python train.py --intermediate_size=448 --vocab_size=6224 --norm_place="pre" --norm_eps=1e-05 --bias="qkv" --init_std_qkv=0.0464 --init_std_up=0.0464 --init_std_down=0.00989 --learning_rate=0.0063 --beta1=0.9 --max_grad_norm=0.5 --max_seq_len=256 --dataset="wikipedia_en"
MLP neurons of a small language model. Each row is named by its layer, matrix (gate and up: input weights) and neuron, and shows model dimensions 0-191. Each number is 500 + 40 x the weight over its row's rms, rounded and kept within 0 to 999. Numbers have three digits each. A neuron's up and down rows have the sign that makes its largest values positive.
Before each neuron's rows, "fires on" lists the tokens most often at its 100 highest values on Wikipedia text that the model never trained on.

fires on: "d", "ing", "f", "old", "if"
L5.gate317:493596444488570533539535496505524514515460466408586392511378518485469482419435459505587469499527519507426524484551450462468516521463525545532539479470475489443496514534519573426466481477573487520536528469467522514547488461482510469617499451509485496538505542544563523527501492508508512483526490513453496502461519481448453475495466516484535469584469457567409558505462482466499487454477454524487495463488504538511426412552509567512461436513573510533499514461501576545469541513495507468481505524530516458467514449531604446502467561574448486485478477485445491468444469535544436523
L5.up317:575493457453466504537479544447452505509464582551487523484533477462454514528507591510507529509510535536453518475577459473515527510545531520514525491490480554425502501505490512456448511457462548555452508466482502463463533473532459527522446534523494490540468558458450501497568477521488464517555523524473492485454377544474580535473534517405447527475484479462508501482513486466528456483511483567515491458539428457500538514592517471503459517521499544508472476402471550505456426515424489563501528524467525581518436567476548573523472493545548435506586424547486453448433468548528447490

fires on: " of", ":", " for", "s", "p", "f"
L5.gate398:555458532502518484489439519546485496575461499543514505518460456569478551487514568531442528487494515475521502465523486510471363496440486557479543481535523484503492576463500528499485470594502545512493486514538549545462497572473515435473510503515527566554531493532488499506507488490530544503480474532521520573483521516449543510543478521517463530494506397536457520514505502422530535514483464549416489460479462526493501491542434556536443524567545529561440510438423446491536573520435415482447536529550523444452550478489522500494389482571479498487474565531472504500507557443567558535
L5.up398:521438540535470529519542466489476454554496466519505469490490539525526472480376541552510535495536549475456541456501497469531506538428487558420547377465533427539542533490541452512489445554399439469518481538482436514578505459444520475545541481520471631550418507564547476496505504495573491514503461494497466572514574516560532533537432468496509493513522439509563469522550539505469489477482461465509553539511565535473486491526536503528530460443470511492525488506451478532501491543441468529479507413544572477480519539451521504493444567570513532529527531454519471526506506529471537486

fires on: " re", "ent", "est", " v"
L3.gate357:616495526485538421503571561481464517448504454504542449410543444555537465461488451524524468490555550518581564494462509502410515450458471495567473514523480551511494508457548456552542430526505488612500447538520471479516542531496553509488494543474508463416508497521507578561506508504479506505502485467482488541578490522526482451501572448452529494496450495556492482512433522512509557530493557497457519531480495518507481486505451528454499510544518546545480534437481519527519559441411536533496502489529563544474622483529448504511427556535490494478567484438494488531527482416446490537
L3.up357:461528477489543459544492479462467433483545547476521557498445478547517552455520503438488537574557543468480511511568462479498459511553496491464456502488496428514475581499580455493509521575517540521532595510460553503496501429487494408532494541500560502516516463476424525512431559570519504498515487583501519509480473427425597485526499528557460518591455554524417475434485495504477507467503478518470532495521526604516555440473507504507474445496518528455499536459489547504522542439542520535448577500512515426450544458514536510444554473517484527471513545573490541508443507496517486526

fires on: " been", " as", " were", " at", " |", " also"
L4.gate182:458469529540511469484526490449518492580470467497473539494526434524564536488513499466517484524552509535526513556486481511437498504412554504425448452404516557521537529476435554449446511486528497462470563486530517449539564410467455457554552473484438522410449509475504583484501543472530459415540484559476518532542517512465452488548493488502499390517487510503518409506494424587551548462511566532538496534506525492495455482520454511472461538499427463600442552534543546469489552484501558563540517533479482490478476532506510473539522516474482524528522537472482474490492473524478503428
L4.up182:469496502542492468495506429503481471510474515527510615460462421570606511475557536475458474498441426577571548545515492512513551445463545512529495535449513549472483499481547496521476472481490446545502531489560553543488526418567551531507466509554454569506456492544480486587498591559426504555471461557497529498532513523482479426480500493497427465490459490521461589482436437528483481541477505475451578514444548508520480527464453509495474449494514432550478505515459486461460524591477456626429525537533489484471473449515478447492482566552516465477493514472481489512451500567454529531

fires on: " there", "er", "p", "on", "ole", "ur"
L4.gate38:519424526416455500519494514517564575454468504451553430488483518442524502472474442521477515511514514537533487579515499492506567561532504512506422523549600430477511520495495580453431493465554492511491489480529468493518479468477521487519406492452497493494467466484466492471561490471541520406484489549507500567453519545473490562465490508510497518436554518501479496486574458479487485570541510439490521432506473529571528537514474443474524484492516469513475560475471432464568465474488459570474455435457476558499494535466495491473538423493463440391473484464504490584508523529509504470
L4.up38:472459500434548491389523542532493530517435509584514464558459428488535487488492525495507563528520431464477477451491540444550492460508466521464472515509500462489454571452519497477471477497489544491539479519526500469509508473450495468478448493414472486451426589503497552431589548542438506536438535579479517457537526500488515536542442451490499553498504534348486430495496475481573418480520508540545551485568556527500531511503551505565465523537480526489463484469482525466535507482538580497517453500481482509402493522387503491481552487474496508528518512467473460481496527511485529514

fires on: ".", "i", "man", "iley", "ar", "us"
L4.gate228:443500535522501559519550517481519468445446585477484544496478502447496559518539547464475459560477489505487475546517468550531445517535506539490462471487496486475482457534531514513474481476497447501525490449568480504514582452529470433570552524503437428559472508529502509537548500517573466492486439462429439467398512489485487490482391500547469530546520547474558551539427450592498451529404471574566490514534479527482521549458569485560447502462566446464546509533560502470524494510495490504474534468534498538453503612520470514493481502497522496536478492472482458476516548555535444488
L4.up228:514496510539555500463475503507548467511493474505481541576481570506506565458599492507518559465558495613579496504504502545519544458433485540451494521494578520466453490501468467539492474470496424503610584534528531581503477466512558518473514515519493465404495495519478416591537599542516413520517496492519491481507482455466534451472497553528580548577531457505512488471519480563555535476445534529527561592529457477539576490409472497476476462533527459426525481559503502492508443522498418511517543495502451490495570542472446451486465555516506534469487551475462488512483491491515466510

fires on: "in", "r"
L3.gate276:501430490494491521586474519485522518531505541482528574511483475444495539480453413556538540447542551551630491550476538518492474572507487535495464487510493514589468490496477465493538544500443500571556566505510486620496479527539503456480511476471480468527496474481490438545479514519482511472506396534531463516473460535478492507482466495543409444510544509474469509460465431556461450529558501486493548507493456545536516456551482458507460527505546525423514479574482528566506432455468439456528536490472563548490516492496471466497532459467477494495544427473424539494504476485510619466
L3.up276:463488529502521480491554462501581493467528531514571537415525549457571531496453546478501502485475500501469536584610437474475477494507457553446470496509538526513574540508507474547495467536502516514528611540506567552411485536469507505442524430479494538530506453538506509501424543536541470548396552515537479511484525515484475426412510469484551506494439481467530443548467534545532522500501546517468505481505541485503464524527507431501474454509415465476500455513509550523559537485525464561542498547563512488520548444542467476501459534450522472546498494437557557435467568536412503497

fires on: " un", " UTC", " mid", " dis", "Population"
L3.gate247:442480506495508574457516552501466516525491440563502521597494552528489487486467446496539512536483482574506428495540509476517508483444400573538517556527490465406507501456552452461475516429541486534485567446481531570455500544479527409444508467507584528509479514515585535539458465534501498473464496463514438503569504530445468526467445448475503543482513529500524472486478430473515452576459475456565423516539471553437505539485515499546605491524499527456474555512506528495442428510530547406561498485478538423478469512530473505510507479508570546513512515492503478516470427531483506452
L3.up247:474408477479461536532519484511549587508555583493498517495519462584460460530441553494519505476476535473509488510479533511521521549497513433483516526443516521470442462489449480486476495510492546528487531538481514499469482438510545422543558559453523566555443563544466554529467552519562496470479532515470450452476538514516483509452503501539537531559526473484511582526474510517470536505484445537502413459504489502423429526453530528485552560500427466478511508505453526447519486491554558474512466481473519433428499542536533549564573508453564537531411550469524495525489518394514522530

fires on: "6", " Par", " November", " mar", " pe"
L2.gate254:486577433522493465467505564522503506485531486469448489495506461462470433553512578557454540499477495487459527501525496485514469503433506506484574525441490449498481506473435439467513511500542473465519496501466443458510448533525596528460528538570512570438544440456463564458505538554456515527452501509501536474483483463490517450475514435539528577499554471533458617431432546468491510530529457439549494500501454577560568527481468524495454489505544473525534506520526510463561515503591521554453569485445423513555504497510467490513462501535490481495480426529525472548472456486498484470
L2.up254:554479545459463446501547511490467461473490524590547453467486536449529536566509521474493542512528508496522484567499546553542508450470507531488570452474429457570448509506483455486463597442500472550511527462605515500488473496516416548475454486511514474516463513504553496485552441524492528483531528573454465468589487497513510462479495484508547571504566519388502464501557522483554461569499510592516457478468481517534493393519505450541426494495475445526501502473444487548433550464471443474504525464499513492511440507584539528436458453536578507483519493582530447472477527510436454487

fires on: "0", "os"
L4.gate18:504538520453501477456553529546481515395496512523514500468457477527468469468524440470478528577509564509474449521524474431500469525501432494631433442549524564527569417514450514458510443529527477507555428488466565522523521528485507535506482438514479461436490448468470500551497518525525535503481506399563512477501448472523474479557497493494449506521518554485544508587481417507401493515527529457506514445526495447540493484527421458498486448502508564502483534489533525468508520421529494469535468500498542600474561487526505609442481506479483494464459488436542444559513513534542464504
L4.up18:490550515478502525533571539449501501443453545521448538532435536550537485535493484481477485483517477509467500495592533517432534558480496479465521491488458455509534449529466478542580529558539441578508549467409493484487482478516497501508526442466568516483508517522428496515466524474579568508481480423528525578483487484518484518508498484487500446553521511556547599500404503513416470483520578508436473414517532535481455480515435547549500552442449524450544576544498536551482472421489571445455506515532509585494426498517498540590433499466549493495544532434498503473500525447484529498

fires on: " as", " include", ":", " included", " including", " like"
L3.gate215:484467437478445475469465489545479521531507432506498494488452448496518500527524489440459446616494435477476484492482540419481527526562536468517480480490548464459471494435530476559478498423501478510514532467528470383406432525475451422460485422470446546475572449535466526498498486530461455462488555517513497457513481442455567466551530465520523409385558543536498479523498568549462538472513438453425510499474475461533516453466537504517506537501537496526574533447568500459533476473535423532553520508487483462518512587472493524514541487476517553462491425514465484543489384492498512528
L3.up215:529521485533509533493493545447507515469425492596545488514528475518488439438576473537457459494510472537513500484485453490523540537547495459473524545493523538526457487456581449552448507500476432482507464430531494486518460556449556531507428534562531483494533513550482562500454520538525462472496533507580475444516536486489527476540441548521532505498476415520433472476487526448543474521493405504490515387408449532556505480501519502463456547449526552404553532453452465532484508488512480508480522557445460512483492463517493400479509527468503477456463485522512430450492507520475586541

fires on: " War", " Mar", " comb", " Ag", "leet", " Force"
L2.gate248:424488533499568500538524469470534514482487563537486501500408518439521536502464527448503452419482497491521443526538473538556530508470533446410449442417459454536492512476482501490455487407519526448513512553519537532472572530390535466535459559553569438478519462423546505537543416526565507565465572429527519557495460512525523537497585497547498510517517508476500521521506607403515421404542515464515520476430491510492496469492473491481546473553574524483456441487481496487497517535571505478506551516520542563503514494462527443502568520532501549500493499496522564524444506517469538500
L2.up248:491459500465530500489480553524499460431523525459543565547439520493477543526563526517501449501495529539510540389505501484486454586514492527500479495499469488437418466463509441509527569552532479532497534595545502560500438495476477515459519499494482507523581522495576435501509445520524433535501533557449542493417401510523558541542494528563456457540471496487549496512497447532522524492527519545451494454415618520486466442463498507451487506458570506476492544491449466492515485512520535557544474468460491484445535473553488497485491561558500472467493581526516493492514506540432372454

fires on: " v", " \"", " tw", " rel", " Tw", ".."
L5.gate180:512488530437466397499508462548494486482516516554585560508497491535536514509493533556474473507513521462525588432525493547545498454515576515500543514500474467533505504447457473502398441454493486476446516502512557524470529508412489426555535549510493544497406530550536546492511516495542490510532450514513532414528518494574538507570490534456471570538529542477502433534582507436442514489498490569463514526599453570547466513504498519425400474566578499498464489517468464480526504543451467496494538494437421542452524505606443463523529583466540505482516524430509556561457480558514546508
L5.up180:548466472485543528527459551462531549532483469512480389475458504494604526559511532526458518473498437460529536470443467532450501475492470504498466552512546496528572428481543507463448512481478472443491468523451560528532468537498550484529454472431513474512544494527479536463540526499558488498539509527460559465469469448492553506447459483561545481491546521508536545507444512512464501501515469530555461593549462602453441497495453481416450542615428557474526473525486485420511486501500528517439528452523408447551517475526481498466486498494516523504532496542490549490466466548537513520

fires on: " to", " of", " through", ":", " into"
L4.gate148:500496488581519521495520456441491529494568458544555575467534482567465541484482489526471581473483557524498534499484529513455491504492544479553458560542440432511436476443472481532445441559423521466532464489461459498472451492469489471525507489445471430539506503442541561443432540483511487476484601500561528442464517509400494490463475515473522496498434484469457500479488536503517512525541513489473491440476541411509457458443525462518443545519496541508412490498437475488491556551463496470445481498470460462514585497510537479501452498562520591478500605425478509481480503528540407548
L4.up148:479479487427463481527476471473480531448487476494487555472513529574446544495531517492566532420546526473489512498448516482485582451501532521443485450528431481438463464457492528498450476538519558465523456588447486420512483424383530502524499579552515516479500506514497516486544554479538479438524541513467469467509546527502493565597515489522454477470427481463495461548480519514510515460481437492452494476443471453482482521491459579552467567581454542418535449502466473547486530488501453489472552561442450510476545511531539477466531492467554523520520471430435502558495441532518552579

fires on: "le", "on", "y", "ure", "gan", "ster"
L3.gate165:476544500491456534537549530526508520542571562515522454492508515502544543421500493498519551516528489494510504535477487498485446569523442458482481488570427475562514466499541508452475517445519426464478479496547396420514515482560535490470518465534426553559485498474514568557615492514463476521513540536483527489462447559526486538486457487527481448509496448472491442533529474488554448473445499500551463560504557569482509461573482591411554487558497534508472524452541542415463544507472488518514593534434495520445467572492497472442584538504503536533510489549555468487465506470529504579
L3.up165:505474442532419497514468506469490518549470413481560455499381490492464458560507493493503512480502486550476490508473548467505491538490531444451450453592577541453456499471496509522498530477546466497482437550641531486538482479509548472578433499468507502559477507573536512511512513522531428480472518443477522512536512571485551577536507491482463580564494473484483521519453453445539488518449464487498486459525485549508565501431489491561503464453502538501497506439488527517507506501520441579483472517490530500468526565546500529460476500491531515586465491489502583515507459437537560595

fires on: "ed", "ur", "is", "er", "or"
L5.gate342:471459435494488466480494564555493464541478505518534454463495541475486547527483510493563471514534455515457530500503464531423519538610523515474466485519505530451466547563474578525523550510531444516484565487548531525504465488549481474453444493593525436415538556445485519463532486476521458477484539434457456506546481533432517492583459475505495470488513581500469480496473530467511495510499455480428524501531491516514581529568541440541540556543495549595495512521550410494479491548495514567465547433482525482528488512468471510552487500507451491536478594530457496494445542504506459472
L5.up342:516513574476513491460512496541475546445418459515542525455483439497489535504541557486516555485508486487535512507474461602548457493528474509595507520525398483465532515434452462493464500510513479559435449522504499589518457489539573522508552434426511453472580506488478500575537495502449420536487502535476556485497454617488492490439445459506544522547487474526451444448518434466601482479446455552469452525447478523517466524455498486560501484509555478470512553462513503545426490490549475464489517542436499594450479521506553476538474469546420481485456516527469393446555472554470493532

fires on: " left", ":", " to", " right", " by", "ice"
L4.gate27:513563451503536557517521454480558521447442564502463517487439501515501544585508521487427514597440501436496586483502545491548484531474497571624495474522437489463511514489567509555520505449443407506533500497545458566496475534535389547529534551503495459494543525455515466540454563486501515468514507535483464484497500470590484497505406541528518523469563557488562471456489509562513540522464488511469497457529464549527530470467547519584510489470516472482462491469416518519517503495507530577482488531469562506504499472542484562495521434485514476462486517518460534432475507525535530515
L4.up27:535498531534517562422502558547519483542435531537505466498501514545488541404553446454493507546503472435478591504476530538387566516488516482497503548577537522497444424495526497500573540518484451506496479568521487486511503505516458490492521592574473520537500557500523570525520470532469464491510550488490497427490513524508495500444438463454527448445477516488568468528502492496535484494449523546469509466558526489500458450482562479484534467511458550558493467523455494481504554421547480521461539591411521552516583503597525518565484491505501461505489553492535473523472442508516491537

fires on: " of", ".", "ue", " home", "'"
L4.gate415:471435517441572522551487555491470527483506522522486567549512535471524430509557533569435489549537485488515448427479515499532459532461474512481521465508529448538530501497480450527499488491475533397513474469457486451551497556461549529483471483553452540426484395595521451488567544468458514454481501462489495521461525515547503402515521462572496491560515550526510508460490490565434399502486409515512444462501486465538514514496465504527522508532573483461502478524436484474502550511518494500471565443503473546432467533535549543459502445500535450475499475538586498469502538533452492483
L4.up415:546522498530561478549487527510512467475500483531519608518499546495503507564505509491508444454533467483563504421492550447530472510474486474513471532560487467529495573454533400585457546532506520499545461496519473506459527518498562501449481528562503548410501491584531497508425538475502506472490456423510448529476526475583526370461487554448453559467492495501507530483472533563487515489460491486515449501481487460472526525507458453561447536511540470533525476574473463455501488507513509425525454502463556509425547498495491509511496467468434441485490556492536513481468497563488466459

fires on: " by", " of", ":", " to", " with"
L4.gate35:592465408510523511439512578450453424456488491531492491491479481445550481550434494573453503499489580434512551573458489454549504457460478534444466469446413531485416506523447557456472483426546556548571480491534463495547437489465456531487494533465381501557525504547519522519496549466452516447539475453464461469504453488474527471529488530486598551494450490518512454480509451517495546541525462524462481436502463509466479453529492483495561552430534524555451490466484502528476507503530431530520554488461527503576510561425520531455477449477503490510532549462521510491462438494478579505
L4.up35:492535482494433496458461588468492496503521471520493546480467471532548469507516479479479551470537440500549561475501500453550519532428479524469464409504528484461486535542528451528517515523528474423545503459536480452514472519481560483523452518502442471475529486405560532504498530531449512395469528544537513550480471558482569500501476489537533545575616504469482504593453498549542540539528409478473520469487577482559508478431498510577510512491481537520482461476478549498535567575479495502517523471485554602494521472593480469463532502458497522502585461502514510514501518520598494502

fires on: " (", "el", "ist", " footballer", "ank", "ter"
L5.gate38:506455488469491509504436551488547472527563483486440517499493453444503562482591536494495492479564507456532448491591489539491543488481471575533422431553513530442447511523470434560450491496543504484489474553375536469484510536467464495537520447489488484542514517554512559482467523523498526538531505466426496433511501517495467510499547505548543410473488548517492442481443491539506469467530512508531499483516490501511407568474520577467492435472544447532551541436480565488542601418503438452477490487538421442522517583481448484505516551475491525532426520479532477455496470491438473471
L5.up38:490459480516535461508478476502505512488462528504507500558505485473486489528500533511542535571524463478537477484530521553427584393483471477550485427563522440432497435491548528460496458512559445516487406453533451478585490460461445483544492555507544502499525500468530482503453506445527462463499513507573434499450531465477575422553433500480501469460423531523453449570512488551430529495531495548587429524488508544436539538532489462531488515511438497451565541502472583562479505572539471491548427463480547529485524532496470564535540528516530572459452476497547493500458471463422496470

fires on: "-", " within", "ac", "f", "ally"
L3.gate240:507587473562570521547531427524554511469474507547548518479410434538537538438551509426526471541539500517499526526562498439523504520511538539533545461503492455552505530478468478453490494531486536602488501501404499534492505520480468490572442452534456499465491434533489443495545531559507483503473561549564550478525503464487526489532397523466476484522449425514511465545482492433499462539446513460567500519439484414464474458492442553459447435423510460473460441495445494399530470505474461466523484507414484493474488478521533468509511554485508509518529607453599531514491500516504491463
L3.up240:514478523532529517516453450439472510536562502525547521547433555466517432485510494532439466568477548505600524466459516444496494478556571462415491460478530510496431562558426524487517579494559473493438561492442475530487516508517491508507478460525469498462440508500542540469496465465532478544425522567557473579496563495480495533485486496476454474600490435453492476504588475452473535550451512495521432562484501481476462443485515470458526411461549536499489544462465440584579547467528424506492449484512482472560426545486550521511493487500460569479575473436445453487522468470495490473

fires on: "ical", " due", "ual", " home", "History", "'"
L3.gate128:511510501455515465490489532484526564565506497528481507548441579425508430521467563498524502408588480487473432542492511486492431499481521520500463473525513497448488506565538435523504535505511502532517454491470505524514503465517528541513496504512515470502509555556457511488456522443487528535484543450572399539577445495538433423521392517421520508516493470498520507475450627614492462477513504556511526434508485471466489592511457477490485534574492497510452477509531514491531542436512568520443481613545557500516532493484488494457536458481454518501491485592553565453530489582471509468
L3.up128:467484465418489536537502487509491483514468497512431528502462519473564488573445505473468436479482488490537512484511534546510491481513521429518473545506509443497535482501511556466554466475500455543483523512525461471581487569491525510587531473605523510532430488537470470503459494510565514478490456518478413565427505367496522443462490511492498531424544460457479532475517486592520578517464415572458481466460471502451467520540496444476549508469473457510551394461513489482548481472518510569515512429442496415512529511440555488458499480426482502501542485469476522487541509499495469445

fires on: "'s", "'", "ous", "0", " mid", "ital"
L4.gate240:458451508497505545455507571497481487485534500512538549546462514495503456523541440473528498397559510548506496512557531524500472557473417526527458493558483484488562525479498431462517494498473537425537510455539553564495525524512553440386434462548583519452558475475537458496507489500563444504489447447473537494611505511507454482462504463458484485570481467506524499483482468482522459514528543450473492442519450532481464564471502460502521515505506613565530545461473505417477455506481465459468473470495541467529523502537497569518524527481487519512521647496517459551525498506569463522
L4.up240:482509465461532481469474481491463527578530500466458511583492541434500442529453449491533476522465493468439493493524455501462537423501573538521412500488444530491488411480498444503482499454521432577566454540480538543490516605503528439509499489577474438586475481533527438508451469517393442535551499529485416489517500565547604487519468481541516531556459474467512520521479609555486468528462493502523525457482482512557509426440536483482512523524454553502523556554494527514512405439545572481473492486508496548521497499554539487524475507529543538538526483522488480451434473412495472466

fires on: "in", " under", "al", "ine", "mer", "e"
L5.gate278:445520573543515527482446534535505455405471550479501524494606443460521438429463503523624514502539535512479518571500525476516520506537497496542462441421455487454549497474517434447486527498505482452565478416490415565498546484501476513534532456573466491431529522531496467549525532508494458490499473524464496540481451567479449457499489529526463504476526511467473528458458509404483494562535519529569503504521551503490508457477603415482430487527469449497498457496493463507453513440531539483464510526460504525507448480547467470542474485504490542491451590471489499562517519480472524540
L5.up278:521525500462516506444490538470513443504538472482499499551523502499505490544514506485521464504475486485491403560482442511509561506547427493434458485477493535452518509446544481473543388464588463458530460519482492547518522491536479497456541422471535558516490473551529464523563566507489487471525579528537535516456476543507518516513482484551520528446512474415485458471401531536509406535545515484512420498544523469523528478499475523499439464541543454423504502499433578568500503510592515545545571495535449519516548473490569513516490495484442523523535566502542560456483533443532500530

fires on: ",", " of", ".", "ock", " on"
L4.gate427:491480554477489484507545450535446516543522494527586448546495516514531495479555465515419484506502550495515500513497488535472457556510502524417543450552573492510463526526479529520467429504523507445464442456442506473469458524443555520532530589506501493473488441526570525501484451479570544515472539496443585523484482417483579515489521490474500499526552488494536516513610485443447497494504494505485526475498599538515498502505463458491439482505522457442473449470504506499535550533543482504542511478455532456466499450514590452483514438485529551472556515425541520418398507540472479584
L4.up427:570465491514493501418438434502471471510514501482508483485438536498550446524537528486532514476456470470529577609535584481547508474485528486528473461478465471447404539501470479559442488595511559436511474479460421422468508499420544466529504520524444500530492567468530519571481474574442508516464480475565515498534568463512524470494490451542478536497451557482434434419571519447463470504529495442510498502476536456522469541533515551578454549500515546479527586509442530480556477523524403529482516500476494535526483463535525576601461478476508526551467536510510523425466484520513465538

fires on: " of", " in", " on", " by"
L5.gate251:497513475505501489483468557433433574495494508484538545444575426504546439472532492431523487526550512494573512532508502460553527515455525485527477473421530486545485504565535473517510435423541463519502425431541525549505605487491515494442520491467517455464542508474530435508481561489499509494523524496454423469535522489452495510499450503490559522477381469493438417490511498513438436508492428508509490484498500491553532485520415562563530492543473524499506526566519533474440540491515429493568526514496512541485472455534523472446489464481526444570523580536542539549517559482481467573
L5.up251:565501504599491468531483503446500553521561471541478496494428491446526496466526481411538462431529486476471474453524498524562559582435528473540495444488543504577496501477416485489454509423483503482570537456504486457528526519490469448465498520431497506566517487524541457515464541472488520473526537508445487552586486485447548555529489543507541476501500550464506511473457481436566478524532449497491517459492484499553488454482462459572552488474538546556534505525494577517514488515433503492478546481572459410479517432459498520430492493609450525537501558529451494466461563480516459554

fires on: "ip", " post", " role", " ar", " motor"
L2.gate96:492483530469520482498543451528514549446450504423504537479549471503555548500542486523503599460493547484510481463519588513550505537462439540537444466503499447492442556530533545488461465487554488494466538436546450515452465425405489563524545503421476548485446539516481543497484516542548448428471483526435453505541544486488458495452530507476406569472463510434424500470524498428499531504484514489514571491487527530562485491531446485454443505468524498442396532468478485501560516533513512492455428511531498612493467452446409491497480494456570508499402512530537548432500456483503568507
L2.up96:511504467399441459460517533470515594444442408474490531488542438531504472486519426452558540531528513505537503492478509519489511528581430501546511488510430538483586512510542491467453459493582465457590499448511552504510475426442526513478596503511519490462500507486502475493472572529460538404453409469480500516479487526492504526527533464413536504529512526498523511522548471539532421500459518497478510520437550513482537501552556541507473448476489477532515457540494465478501478494535474530438529509450561541594562476466542500534505445525519456471433464550455444540541493572534536463

fires on: " as", " including", ":", " include", " like", ","
L2.gate233:569463497532470486464444498557475537474502440484481472497524461510446427458423543530483444538516534452489484452469430520531529550501531528592513393425551441568461482564462466537573488459563456473525531493465545500496478514486460511520468476541511494540543447553467512485494520497502528457532503495494550500548506468448485467609536485536487471485509496562431538523523464524487407555509435596389451460561482561557438477503495497493475481496483554488558491540438504422465523511483482470451527479458482513500498589544509401532511503489539482495526492444535557512495496607515487503
L2.up233:497556450512466534509516512493506491466472423511474518573429498552466371499486494503488535480447512505426560540492497479516466548455532497508447484518533442498535465541493496538495501493492460452577435494489540432495457516510467496535429509540456483464607448486571507481535521492522478487471542480522443469524472461504477522534538445522525486479545493521439465520499518583539402483485489508409543473427477557514481504547492526518522554525519493464551483538492479575439465493481517467453539425475424476486497549535551436428453486554561485481442546481556502478473504467491493571

fires on: " Par", " car", " Man", "ar", " par", " mar"
L2.gate44:458473434521485429523467580441532441432546518471469539550462438457464501442503499559505455431477427513502559566527570489460472501500511479516513475553567513503505541479507548555491494554501589507490550497494528492493475532486549500534513523522488508475535451515505487434465573544538500533504482469563554473581526415520558572524494423550538468478585624493495526516473496509504447594578563584472500534451490519533480512520462485498407484567529520483498502531529490468514490527464520516502499493509563538555479490511527567474464521471564488424522468431555465510488479509506484454
L2.up44:519455515531506556492490521497501497451477467495419452531526474497508432524546511480494548482527507567475456469503518538508486481448492447437507442566494523518470534513567530513419545434521529449517574585567464505553454499549457447509587510493554517532537542397508545503548556458494463497482499565521467485564506519498577556515557498521503515456517487414546443528447562580449450510526453477580559552450453530516531506468497500497456468506465505582540530458483469536504520480512422490599468557500484574509498535466490514503460539484468541517500455494492495543531467476502466470

fires on: " of", "-", ":", "r", "act"
L5.gate153:508532543455545575442548419432565473518476436460537530494478483486477451525488600467484460484463531517477553461520510456461546467472520487503475536494520475567569434563452513507512508562483506534530465508520548508467460557456497478495607417477482477501434530538531508491466522451516551458515458472474455529542549494549517463472468596523579487507492524490461520544452536555509451462463529501455543500530411524569498486503445552526493523533517494540472524527468544425515484466431435420548540454453480510495541535559504462497498442491510504476542420430497503531490523460502505577
L5.up153:487445487521406482515502501433464554514450487462506527445552479556517473507436506517528499501587582517529537502522471508518450501469464471508401469494542509501528498529507454511627509564442500515435507520444491456477445487518502457420472404510516520549560471552503527488477494526426535479420518543521525590466543451515459533512411510421443485565470472548526480555492481474525515452561555457563447518486492442534546474493480490488506474523516500543536467474504557473547481412484486513461533484474522443509496475449457409475449493528394498492509501454494485446530498552502543463

fires on: " to", "–", " and"
L5.gate334:442578538470443475478529482520589491459454576493540508499483477495528539479446467512439545539492498482515520478509511479533502505454551564517476487510495574572496457456507547555524500513532449502535513521464476595449465501457469576487486534519516526500455537518577480506545524417483586495502425494522471533486503469512487466476494465498500536472535545559521537477512492428525582422431466493501510518459475529451465455518567561477459466468514480439518505563473480549494504527450442509520432481568484527530493504478442462489484442571490478469433514483521491481456506459519546543
L5.up334:537500423444460582446523501511524441479527510484496507536499505456504557484480551424527539531389463476534521470461552480475449495469530417526519485512487545516590517494549434498562450504506500479596551494429442523557525471490463580500609568508455518539480447492514519507479536458568459512525562522515536508532517444467460569523548516497491567517458495513449511474522504568534399532498559439494479561479527426489560514502523497518499507517501495527488461496496555503500549431546502515501586498528530564562523481452482538496538479471422451502475491483535543508416539463553459464

fires on: "'", "'s", "ual", "ial", "k"
L3.gate205:509536451477551510504548552457555536552515517482439490537525439524509456465441468416468428441544534568469472547565499489483483479471536443495483451448500487537478482523537391424515521497467512477529497432557576466454533471482553470523514482511585513461457570497516523532487504408571565509462478505533516425476529545531511427544537438508503452488466508560453457511414564512439463471506483416527501467474492519464512467583555480425561469534439510499530532501541480492503445509532500501492505456467499428572486491520530490565432516500579515472496470429517549506493468457550446451
L3.up205:493476531517551515440498505537491455539462459448474494496508513471493592531417464497413467462499503537516519527513483476529548499479528536458510484478534498530581522538475473503498506510479521546519455522491481522522567510514458529523458532578487466544576498507425578501451515443395480465484475513409438531509411507531507486531526547492536500481490510547514530519467533622519537556493507498528479498512465503454421557512575494398614578516462542512491507505539478509469486498501475526448478445484520431444512594471509474485455542499506550522497560576496530491438536500438466503